MLP neurons of a small language model. Each row is named by its layer, matrix (down: output weights) and neuron, and shows model dimensions 128-255. Each number is 500 + 50 x the weight over its row's rms, rounded and kept within 0 to 999. Numbers have three digits each.
A block is one neuron, or neurons of one layer that tend to fire together. After each block is what it responds to, as a language model described it from the Wikipedia text at the highest values.

L9.down12:540581561446515446528577524552549510537519427566519457503518445425541517539514547548456479466492560527529459459483510453405509547529532472539429480532510456462496608497598551426401389485475394511507478530476468498521499563476525500487488416408513511474481547478462520419426470463484482454598577446464544516574415509556542542571503453486548499495488450560582508472453498489510501466479
L9.down166:499549468479548554529503468481505444526463555480600455434435583467529418509450564447441584566513539504621489441552488310577475419534521496483491563629471495519498543518515500490523499488500485435446398423458511437481447472534525488570482487445500552468640701611566410449453548532485448512499442541442493520534488509453466499487503526474533529412440493498543450487512484535557408503481
L9.down435:444478634505512540544478587501490449450465555550441518434442388421469430513534513523496560473486450610630444508584510578514465569450526546532511465467514464462511535441539539535606447547515507515479519566556524433524500469554572512442557485534507544533497449481507511461565554441398576491545526525469476522473490526442508407513541550419513505503538491536482562504517507449525488566482
L9.down464:521552523497431588536438407563519534468512472380574483557498463547481359508513444508502512436552594408491519599508467508514524613494469453482486473497484517429475522554396542520483431444440441504522514474495428448593431558476469478518469405474560504546558501482484585459414521581500490598492515470493538513483462572482546474492512517396493449560480485458473462477521636479506447528582
Description: Words after indefinite article

L5.down479:533484492448545522453494550622530472583427442475427516495516585476544574420474377485428495607360448507605503505451486515536510522510532543416426494451530652499570463451512612542386478546491472425540505528479551505582533481472464490548447508447513353392566538480486498475468490548479443460544482482563476499600541507499495578493497574421515495575475588499434549595504451529511618508414
L5.down1116:520510499445448412516515532543589493417491609455559615561528404447394468554504448481511459404518544489428519454479455553557486509598498442590534511431530487476456457495497498520474499459516519462557568455524563635470442451585521527445520470532473446497558479501586519404523470516522427513516430558506506433429520537580447451524487462494567459476507472602423452523490526605603490381497
Description: Indefinite article "a"

L5.down71:572530433529511527473456526554554493542578400569373542519525470512486568537536390506460506532447486459483562520488479454433496535491501479465475540469469530410459489610477551458515473504546484508562399567556575516460514500497434470531462479529481354460615538450532464492473549454431503455583469542543531615562543498506495589466572492463579477533418551390582458488497542596557425472543
L5.down351:518428480533517569611482552556517560449572493560449529492427566477415538551411459523493487481528583512469400537470498451559464521562549474479501485450469496463508447522529557471439501478539461526485489517459504544539557522535542428511497492467450440541604503463542394439451498515483516415625544560490499545528547542501498437494464481449561561528500490498548544564397479503500524417546
Description: Noun-phrase opening tokens

L5.down921:491519511537456471420570480413478480528489606516471462421432405465545421399550516529439504517520427529516531470486534592412416606466483407539589477509477465537488390500489445506534510470429449513450454440476541501479460475535593460458494510465545545517561463527512489472571454517506498519503540488442533570419488555530400516530470534553521521495508472582508492460521516413540459547468
L5.down1118:484486508492484474507445496476521504516515367568516506478445504479489514576479550560432555528525498543541569449544494527508516566521572429491605408544492554498408506477525513467452603510440449478554485527446526462497443458511523499522525405500592597540378509501476469443503490470456458430467438491499529508508580529529407493498508514523501592514528489497446460410494512562534464642458
Description: Word- and number-initial fragments

L8.down2:527562518556475482482432477431395563486516538514571531424481492443515529466374532464562558496483518467511541515488483482572567399518562439487425492534631488503477545495495547507420550547394515509342444579387512424509500492410447500491575495482446398522626544489508467532359509508510519463507512467569477480569605454524480523489457384458459570522508503598481503482576499536565547477439
L8.down66:495532568482503562545490440560525481509518516561556565528533434439542462439433574518440462559547557451495514495465524481540508459355484470585468554491549483552554532461463539549469446511414511569542420556408512392542501478408449489470528568488493543507465491504421522531504612514426471431508579562558457457497551462542449520510437464517503530439542507558486418526565469467514428425484
L8.down78:448506614474490497518492532480481501524469476536505488543471483444538533479482532526445564486454514244566506485477553530498505463462515442457437503577498499472444501467479511476428491433492522529792428494447538486550436521509425567443502481463510465512394488466563511516513670539584523503480542510514463498501482483490487578511458483471470453457480435528555370528539455243475503484472
L8.down230:435574528441603538515485615506528469485524562546534544478473438465488477497511495483501466448514529470422505492510403467536528460446490504497527576472558492466466473485538504480566352512420487563514472560416456467513403532439501513497597439523599329495495560520482521455477529385519479442471501482417454521581503512521485555458506519439477507542546469574452497569464515441518486455515
L8.down508:498556550537451494448475490455480542478522541483620555502459403490504565523441507505508495479569559597452516546481458514469460462437469415504565543486529522497541467503382428602449485478467568539565498610467551402558506420486541501515529513418488512561387522494575494481471547534486470449559540508552428485585520424559471534502501412504468525419489490483515487502570557562494518521448
L8.down638:482543525481591463486442508529527506475415409434556493515511471454508586408472521510558524575530532260377511508478527487484473483483521478524539554498544496562524527520533500475468452497525513476844448507516491445506385424449536453520491530472553561456272453466486485420480552535455443490480508648480523454522552465491496570486479433486506449514501474515525496557532552214524501432476
L8.down889:535513543569502476499502518395505453488409459455608482470504462540484534541345502393571511504601541492439489477507461528498521429465472543434508551502627510507506481486483423556442432558540560533594431519511458445508524440476397506508507394459466547507437461534412521508500618532426424527508493521520418524483511539528545627472413414525491512474548500479484504522576502429489518506510
L8.down1420:497512550514500496500464462439521466474518510531499539567515428466418559542506553497480498511528572244507523466549536499526556495432490432463543516491494486548532450431485528468532477520469520566907485557507478492484535499461489515498525486491488539482277486551491549527464544449416416496535526488529518543554508523591492554438547478471460512469497493495511552524492455172452533507505
Description: Leadership titles

L8.down307:538461574539435456562477531431458471533442485528483473368533600418510538423584489484525471423548459526587487456494478542615480425492494514373474552482503479548460517481543476538493472550444501560469521511510444489589470474501449512415491538475392352542427475484404504560498501551561454405528523525465508490510465540462468492490503480484559528510445499525477508438441496504532516573505
L8.down336:528511583530503481496486611475443489509468440488451469471507523428463549506570526443501370472541464497444493487465468581440421526548516592521512480493616519505432537586469540461519433587478500430384464515448508493496503483532379536540455475519473464471441525503461477507422527522558424497509508550537510499598533473495517470387509513505467561561577576695456538525484422444536398514550
L8.down471:496557530476415501444514479480649435554587525399480530517568514606551413532535464500491490477505528545426434484558550579539558442467402482440531415474539468473520465457363512484492488537427479506425497492435551503444545527496504540546561448520606458426510497489463553558517492524532439480468585467509570409505460533502465509580437469566446532491445550508452437488402461569478521444545
L8.down513:471427530449543528457528535588552494537605491393476594530518513548466464445499467480519433449456546398516521523539541479441434568445460469578540447496468554482428602518452440392557507512544439442478528464522471504546471605400631604496496541514576408479431596433538526520496484544645484521477536531440579579532456416471590465462494538516460476489501480523506627531510482349506490532531
L8.down915:532458533475418512490496545393538512508504510508452471488496550527475452492495496512519411428543531462517422512464473491570460452540510517400460544520552534428515487581447491459551439478433426527397461461413512476499541537506452532476513515626497337537611527478493456575452515595534557460468566480426543460545489501523490460466507515476511594536517529589446467495461562408499420522515
L8.down1024:513530470485359489441462646482495521564552521508456498471473491557515565553523533440493489512535444527522486514544478517484507446539476521532535528505574540477453483482481409511538527595518416494528574458443421501400579518485479494490550507529461454594424568526530516457500433517606417424456560532467514488559461541466469494459515483497448539569496490471523510551466527476414612447484
L8.down1141:440466537505521535564454423514542521549535465399468542546486473489571482474513603514520470437625530610433450531542535483435407484554512618445451386485494491587478502430540520536568507448481443527450506539459499522525540541425509500496483520462534436539487553442426525523438486574496552444402479404479555523496541500481581480493505395526414567498459521456470463453469493517458553445478
L8.down1399:547511478436488509478576616488480448492542519606526519393489475487524544446421592592584511477481640725492472539552516487579455530497472510448520525483520542470595518493592477505479469500474468474464435531466503464481591510480544447450469491520488430570436375543546471538541566467455463495477520464485473483531580396479462558443478423534453530501552454502499560475541505643462511503462
Description: Start of signed or dated numbers

L5.down1053:502543545552452457448433509427580472438552535396414503510650548475499586417564527569503488468389500427478432515494485469459546500546491582467467503408476470465593486525454543456490472514467471536457449499500503507380497476570508538498516522584543409439549572487470675525566440547462375565513539430559526526523542500541560432489475461503462456560493537476476601480476490552536532466463
L5.down1369:528522525621492490488448518486580496472553407598447448467470551484581510516476464480529481600461428541464471459595523478437513502465527503473520487491467557502395530512483550479447506512445553518460622531561464533493544488528497505435399517421443434549528550433520486423479524419527563488553472518552542587511544554471586517533510423565506522453404454469612533518472501524440629500554
Description: Role and title nouns

L9.down742:527446546538475499463457454497560509533627493565506487429499455512592518455497454532486513436433524642489610458507425441595468461537513564503499478543467429477599457616535466542519512541458470397416457515485471554398497468494441511489430599441533457427511440516460456510529519433466544533477394600448413436524561536520434526482549498449519437527489456519536449516548409553537513438476
L9.down1146:522500549474469533563512565557509464501512493496525630562503484490510517551558482505514518485552520351541544453413595551413448525479454534504565564559396453525484435514505539508446455464497482457626542459507528439560483483555548584439524520472512506434416437533469553492470420505565501461502412531477413525606476465538554529508465521494512452498489522408556464489492452475533529499575
L9.down1397:489492538462533485469495479470526448501562493489570646379457500534591508436552485404521478538526533448525474490486500394477511549517476567555478523494534554510524486497426444497549451488524515478651530456425454560558556486528495494526541465496545520455451438599521522453567428482535441512534426573431470528529560591492574443475494474467456481433544497572469566477610537353581513467441
L9.down1522:391524525546484559546524456443573501355482492511550560496515589521528489458596509514579435475400543423534482393485480513536538543501541422507526506580400500510554508575482529532522561472494495554612488530494526463409483531480508556493534554516457529425502494481437452402482507521455462496530506524470397448546501484562459458460544560491433520577462442458563434508440569419516489475531
Description: Numbers opening a noun phrase

L8.down223:571510469491528472523597366459484490471511539440491503542465573533478527579465441518512470543524504483371555529505497569575571422584457522416509438546492476574433506463417545474529448492588550521510501528486615558466497552531539539544429521488470467478504562499428509549521424603466515512393515546508369416548555484525423541554601571501592377494431552529432534447565529539512543456475
L8.down485:449561439527452472396543596549490411464523582476499552472476546458500452414496595497492515535490603590508482449590506455471456516469512456548452485543482586526496481482516473442517490475459432463429490523517547577503478461442450405458560527551505521455525546491570513505469491510604570442487481482496520430473554521516482460479600466617542524464560484449502614551494495541425544482521
L8.down563:455462518457395446528497545460375465540516502580559518522489559577403428543540553589485530452628547337484473479405508615440426551505538411484567554515470497525562445495444545589523541466429548527684529433490490484503488482511512548461510606506518492471541487501515479496570511570499463458480501474512432518476499490565461512471429573498417527506410503421482538507475498446521488542564
L8.down946:495454475470482491524452457489441458364418510460515441555466572549524514492567516553515493519489538381545464447536477494584458457494394462462491495531546501567540518508598467503513475565487480486498491513455512501482502498465542429480512459555500458460632535446442493544536495507445454447490576501397603393550517533581557536492487530536467447483443496509564498449507560405506466600483
L8.down1017:544528500498505491505530485546448444447447497429435541477499592558430496598510471496531527471503436248408479496489475564513520522600520534499553495563498527498507544546479492491453530597530539502769515482510494460547502499511582447583496483527521549370274449469522444484537473513483423459487504482441521393474517528533540526516532556461480526510501478497509520552403488250491436541459
L8.down1253:445570451422479415529546635556388527525456571575546509470521524441535455584558520499435551444498513570474536497574509501388460519529506447549547483525511438581508567435610495470512484498516423470457500541514531509515540557507491425465462455578546469431629495421540440492429501594504495509476568529466490488449512414466582548496502505510522560481529447451510496466547508555459579496482
L8.down1261:526486507504520502598474440531518488451433494482453610508471549520491415566528478517515538499522493494449452559412506581514545458559551556472480464498485536506528518529470510531495546559491519515514499550553520447541451539519547498540460594484571520356437540414534501526538401571414377532577416591552343406532548588518485514610449560447400480485424535548495475462478513483426426530529
L8.down1375:493432541444524529531518477536609497536504470482495516507551446505591454448474492506527449566512526312479511504508494437524443521558534435466506501485460476519439540523406429467498447556540462517717595447558523497481527461447555574450451512532563599555269471485514516542521528433550416402492533574457516622532451518433529553500514581457454478519409572480537465476465514287471494479472
Description: Indefinite article in descriptions

L9.down406:561509518480497539559531465504488555460521520421456492512486559546511595470544472547468507454486475481561605574498512404478476567484545492519421535461499485485530424515515486485471506525547461522548538475590481595660455383522570502554450465447507449534637472454505510487421450523459494524448414547499548562515526526467442497550532533561448479535459556550564573459481488443487513421558
L9.down425:450551552480452597498512575513474530515436432525546550514494478467537555413508482438516453543521464472577619533453546448474459491561406533584493547521483416506501518564463406416545488503480537536480433517461453532478568521504455413548558457437525636517489474539415520514550557528522502449452524467469474447467482418506534484512499485506502557557476534583452476521583555515553508502535
L9.down489:409559463538479566528525527484444452412465557413423529480432493601539577417579472439451437447486499497545569536477418457471492461481511511518525495550536529498562463484589529490511503482541547520503472507576552527443481489643546537596500427519489503530478529496489516556468523584444515540533548537396463518402490422548541474601463523316468537489464476590549405408626483467519531522437
L9.down1419:542550540560554484461510592545557534494439524514556500588483492464448527479439482513454471482544461536473503496501544556531569482593511508570554536519580464520479470511526476475452495516471506464516403534436547497521525517564484502415558561414458642489523518477450489545501530389493515491522566468578519547556578571548501660523551443586496503514467509525432578515476457521427554564457
Description: Table cells and post-"the" nouns

L9.down206:465492519578441509477502499566528480523497483554489482523506463509669479472532550512511513479524456427455508470501515499495460513539493475494503446463493466452525535525571756499456482490510494494530481496490507493568506520519497528471456486457493532375651479501482626502484489502449499485481448424484283482534518503539462497558486486553561538536532540476517484508511623443532451459511
L9.down882:545448407543579440548481505476571457557572508532438500535448529481493543425541477449486497538534384512424506463413532553483482469459465434554567559496503452524456507443482530451413506497565526412547529413415520573529477447460566454468479547545530512515559596441567518529500452504545546452607479407465395512501531542528447516460559459547427549557474490492488542582554581537476520511468
L9.down1309:549500469593519445557531572508489491507528544477497499575407579369514515393507423496559535403437415508530521496493560501474490573491482486480535497506481489480418562456504599582447486501512523510467471414483510412491494420572463443506455539407509573439548490550541500467582495533468503652532394560458429545516469464560547495597507419443532537587501472539544558485583512481527475522444
L9.down1458:485452476536473479513534484573509442501484399485444489501440492432476377471566503465458524466468439405449438476450560501508552539630522560429498496521524584499412483471468511575554474412505514498529527436467411414499558506488540414478584504536472547524508558523542545547465485483483546464567547492434498493491485518528522367501485575581525591488481472588550562506558491417452531568546
Description: Dates before a year

L8.down53:567487556502573491441520513452429489562444409503493555506514497500502508526435504561494490550575511424503548490517499461533429503451554559519442473437490445644443522444511537456485449516474455482459443387459546459576525587412542484450493479477536469511492516468575564537473530461580553554497451469565583530544471494434581510526533388531440460476438555580447497569451507452471495398438
L8.down61:499523525564547519466470516479445377538517549485525438485561453530562520450450349493489487448502600408515479474466508495475443447531468455505513480548536417500514411607480530439416427507440468463595501496563504499528516490506613532454533454504554575400557437519525592506421544461553471496484501509487493479513573449440453495430456492456512502457502492479454469523505557421544459554485
L8.down104:568449514550551462465492520465430505455433457451543559531567527407608452481490543486565483488592489583596543516417468472550552386517540374508570605475469444463557436500421342398455540483618596515455524459486472507540492573446530424492466513459559465506464486556479472594512492476479481532516438434446528521496480500449504487447555469467557492461445553549523456565450516590518542537415
L8.down433:508470486580566457491497461389435484506488486480577531560381500476531547467453524474423489455483495681410495525456464549483488515456508480515524600486541472522543521478454476555494500461505600535473473552435617505525538533520573427463457561383558521476430517438529472485472490440480557550583571343574453499513527605498435542492444492400378531518503510544524499453529590669519458500556
L8.down548:465508448538414476520524487380518501405494528483455509439476565467455543519591491478497500474459445446563446457467498581566475469482566491436572487539524513586474484578461451493521540539537585532559525584527525398495526638557541484518476554478404561492543536530501540488581461556470506579491559475514476454540468553486428481481509621482580444420396551436565460476523524433503476501480
L8.down717:479523492533456475534493543496555485428418528451479504462488597566393488593605499451463437501548503358497502529378568584511558476524538494425509508571456517573490484561465503494416502482522549524630533506424554464483522522559621491523491543445492534418533449530447555485572486554501436565476543502487443399524481493505488454481450540529484504526446487451532397535474470473487485521542
L8.down1037:579477499476606405521432451535533486527466409582478455479596576481471489491514444544493488488391390497399502621402385563527539456456528480466553533509539467504533504512441434499489561527490466563560533538505653477481545424439527413458417526426508418522473509532414532517454474466432519437456534540528470435591545563520440535619398500449520539597399486506522501530470515453454533507492
L8.down1233:555474577432551471456493485514560429496433517410459460467474509458500507442514440422450491502635497325494444525497520468521530565518482509435460500543467622493560461562504558478514505452465532498585436431434582512459534549530520491614511473480629408430502583536554489541423561549447467524512471519444530499582501555519421451567523513606514491514513480505509517518584507334517555504458
Description: Decade and year first digits

L5.down169:498488548438452508529544423418554534493428509487451569520530456649532571481498567512513524440487556564589553480488526448481438493517511537544522447384504481484502418434533458520535497587404506486523498519528496606373465499475605531527643547445547407513438605493419585462496490534439497502481520468489468506510496477529451511545525474488486494516586535413538491556466484527556373417480
L5.down1106:403525519454501535459545465422494501417468519469590559541522498549469546608536554494566396473544507494438611451469541542449481553441487510513437469486525441528566542443451386509619547478461485462543532480516459476397503508521459513420527498520430535630366537507489488523494445422531524463512473462505478442421448428486553446485568463558524400503538432585545457488444509496453499510450
Description: Article "an" before modifiers

L8.down669:443620505443390536534460473426426518441528621536505538404582434503521455471482570492465557493461427547497485466474521518463496637462500642516440427605450405469512558531570524410534509520493468380402521482434444529393481460509359576557424478541506494588541556531540507427428496453523592491419541531417490460511550508446494493431530492630539476468527496444476483548484567504522501487431
L8.down821:513442449433543523358459469529464534471470475481462560462485378520507535454419457563520505539441506462526502501486486476536459434480506480563465502419527459551536527373464469434497494490538483626620432471458419498502555414411547564447451528476397452474503566497491467462509524486437474473494456570535527500614564516437452515489445484499509473510490437546524472482532437417535514451458
L8.down848:526473477507494563481499399565581554448440543593445534443463495484634505503419518544510502481539544450497532465617486479411534539551499550426502522501511479516432580495470511472442510415456500510515494443445487456542481541416485588444462611396509490491550499536578530571536594555415417444436538540552469531465563419427544579490506513504571462472543530521491477482539572434496587473407
L8.down1183:511498477504492528502504492511483503505549535529485498483499481500524501491529516507517505537514473179482523504497520469512485520509538498486472503508482485529526507519512506487488510464518461498953529429518515551453506441484527510466455488541468535499282436525490490533515465503526490486505442530485521508491515486469484558494507496471525471506512501489538523518501493171510469503480
L8.down1301:504558569540514484486425490444485537627506444499506426486591484472440490553499529483459496415462440452554554504555533482515422493459485508502523478555609511545488498500579541419508485448504506548548441444482416541451482482514608547486475489413471480468516560451591542544452527483425521450506515481561496440616479523489528538484500536460494543429409604527561427452516592475570483427560
L8.down1319:508504438434460496529560503448567458555461491484509583463466564470469479519625491527460477452503528584584488510532420522548426412539480558389474475511481422443451486590505479541454498494424528421308468497454485489449512556502425566469502445513425382532579552400480532528581494553526529455451471519420534505552454493526504367498550486480487518492499519451509437577510572623510603545462
L8.down1445:572520503438548378524529443442401447530483551520497478457522526494498546460434533504443509465466490341570515453450526565595500470475553482526431453452608465604473581474489562525525427573408424459516499476501473444496468540420361474464490554462469458510475516505453527491497549558567544502496441478506495400532539438457530553407540479471559557477431562552498487461420592399489411502422
L8.down1523:450477476515532579548504421598564459447408543448356513497554600527570442555448404497434447548508498449381536419470482533549507489576469445412563434597465550579511535513516386524562475501504422498454398543492513575528485500444558517456410616475542534443455493474463447451466472428549480479513470478478480491492578466574527532561533560501439460469444488474502458476413487484485480527486
Description: Predicate noun-phrase determiners

L9.down121:465450534436551468542555517572542439515486422495441512549477564432458479601508565487478511396480513456522489557462481486446480490510474483463556538587406552540470502466549594617537459491507489478494523466613554459572578559565542541413542449453505399478553471477493548567477461499485537525473588540453381476574410509496483528531484527476496516495342504445574455516467462484530457495500
L9.down418:541531494489472588501439610598469473475454507464598476473571487503577434488582523454481486502436477436470499510374528471439485543483547510551497475477510487540463524570574496445566467522428526583533534469611542505590396488541583516526514476568523496506414515518532543514478527390485459505572511480426473516386474480506430519477576482449440468505494473535444498513483466430538541453505
L9.down564:497459493497420421492482504530565554565535393487537507500479439572486485494422452489545580511556547416600448442444474505439501518497511516546570577507418429505455390467423519479512471492542471456460486522490485575525484487475504477577502496444439474557521479497551473529516441575569538535500487498407545405495552473508496530528487441605520529447491537508479462551543526365589497516456
L9.down888:540536513504503480433486502484473580451486576539489508454532466571507453476499507488538544480523490350551518481514492612507522515523643509519446495451486482515531430489504494513471516505481474486552532529582458524506478531391587564587435573489513451440554495480541435475565478487547474520514451455518534583419514555567534491522461585587453496513544498483521554448470486335450459535528
Description: Object-position determiners

L9.down1118:578474446557520569416536397453454450496492484460476472518499511571448438431489542614514521526495460662481511474497489585601472403482590519491401520540489502487501485477387412442450533468510485516494502512512497579512416517485531479442494538446483541504524573450539481575577504554533518532511552483510507477481498472554352467588509534557462482556478469500478494508446438603498514407547
L9.down1167:514565489536592426474462488522486574554578560608531412508514471536623502357413472476520481481516503566500539565543396411499492553498414496554487480502568421477485491449595514574538463452517511420436452497430450560447535488407501490478560453517487520561536480546560525471429521572552554531502560497428457461488619432536475488531514462517480549447549469441471608608517495535527434532491
L9.down1366:471539498393504533445541533491512448505462555453471577456547503519505418453424527533484484513487465568472423499513564520485470468448428508498497491445481510575476478459543458402567448504411414467440533493418509556570478430512500484460511527490558537480547549530648523489528543449555484375560459531469519480519609429492462465493479472528479462514538468561484508637525536585506517476549
L9.down1511:522622526423443463445434448525575441487513542496491503446508454451441468432535556471466536469461597588593541474474382419477519497518485423517381500622406465440471575497520530544504473535450445505392457420404547619434599514521502511557494579548571504502583521497543483513556428464535477590557527459474457492528528574519537455515569411577472479457532503498509573567578473573471399506511
Description: Category head noun

L8.down65:495459471566512446558514498434483542459617492528449452478579553627456430534590492460532520514511565392406474525638522508444527582502487461474484420552542513497499458482484519513534470487536501509615476477545481551500449596544461513434519465604485501496501522494479611510485487479372599523416622579433440481498420428513544491526413505535423524487407532511494410573455497358522532544534
L8.down492:536494561457481426499498493529526524552460602446525525516536535485485396507562545416411515563362516444534619556471453546523451561540529433495477388525500554507514578458480569553514554480473564455546452554511585445477533515490503491524495528516558540546540563548445502439488527554507545439535573543582507443521509568485469519495495535616568585528428434477537557534476454456558529576486
L8.down649:511522490587463434561484532525538511482492503459531409505460510513427453566489462395489471507506519489490524461506511606547473550491520437411483505617511489457542511525506556507518501441523560428559498615484541481467451627460463493516584453565454535512476489546483546489527454605484471499493544467542507462463513503513503559403498506482492582560448445546519406508459486558485473509489
L8.down833:637507506488525554566581448522488404457567503430448446588535475493552573506479539511477569465565560407452477514515515552602525547549538524382552454501508520462489598422519541564551450495543539395562452491517459520490569539444556428551484495495464548577542505462475447509501454543542486393465578577462528551548530501461439582472541532481567476524519569381517525546535471359488442523508
L8.down1103:508458499468523479526574483501519454455490492541394523532515574522467483583493450473514420509524451295542543512508476478422576521485488443503603559621425545471471454480507535545514595528522550426701512568476550493533522519440559477441509564529527529449384483422415483491460485517517532481446501523544522487502543513499530529460449524549532505606443525446489518587569425354509478527534
L8.down1395:535483491489484531520417543557492562506430431442484456519558509607539510488493526500604543401466589509534454454452499443492514427463475540527501414473515568503513477395468543615479576522408536474445489548430433491435503536458492438426565526569443534509489518462471567577463584471471452482578524517459529508510507542445485455563487495445552426544464471461520459573569448521531549429498
L8.down1431:522585488552452502491479440400436598539493472506513454481470497465412397430501436597547538572403456410608591495524495521578481555426495532529450477506441536509545505454542492471492491493561532454553554512491334494443525499477429464524499463476495559482498563494540426438400466525508550549509487510541623527525592433547481417478518498501422532493502466440394540455553588412524586425440
L8.down1499:444412542554534508479479555512513619564432486516457563555505511498507425479352398498522531498488513554566495572608435453453504435409499497497484475486429492584426389479403530443543460519433404519363488529511507597515507500416497499497541580465515537461544491471526514511494536661574437459503496575461478487374463497432517474485486457414482555557481514448416440483532531426556516469499
Description: Objects of giving verbs

L5.down166:547506439559525532515403500546533440516539513461509558561558500582483525461490539516515399492570582491519428462550507550395444496480452433389421390620490657558515443501525431543609487532463499427627548465530490482467485543472416506562533488520462461507485480503566555440510429480455540439513517512500392493550562551536460487469471431495461515503572524550507495469429508570473548473484
L5.down1215:478448480554394509470479489510478435439525532513495582525531464514559567452518556601485517538551495554623520448549538511472441563545518551476382461487494457512473437429524520416577420508476440535483560508529580532481550613425531481521497513579517443437480518535524499510528476404549503518431502477612472455574519487539595407481411540477394494483508561580554558503436433508567490506547
Description: Slots before numbers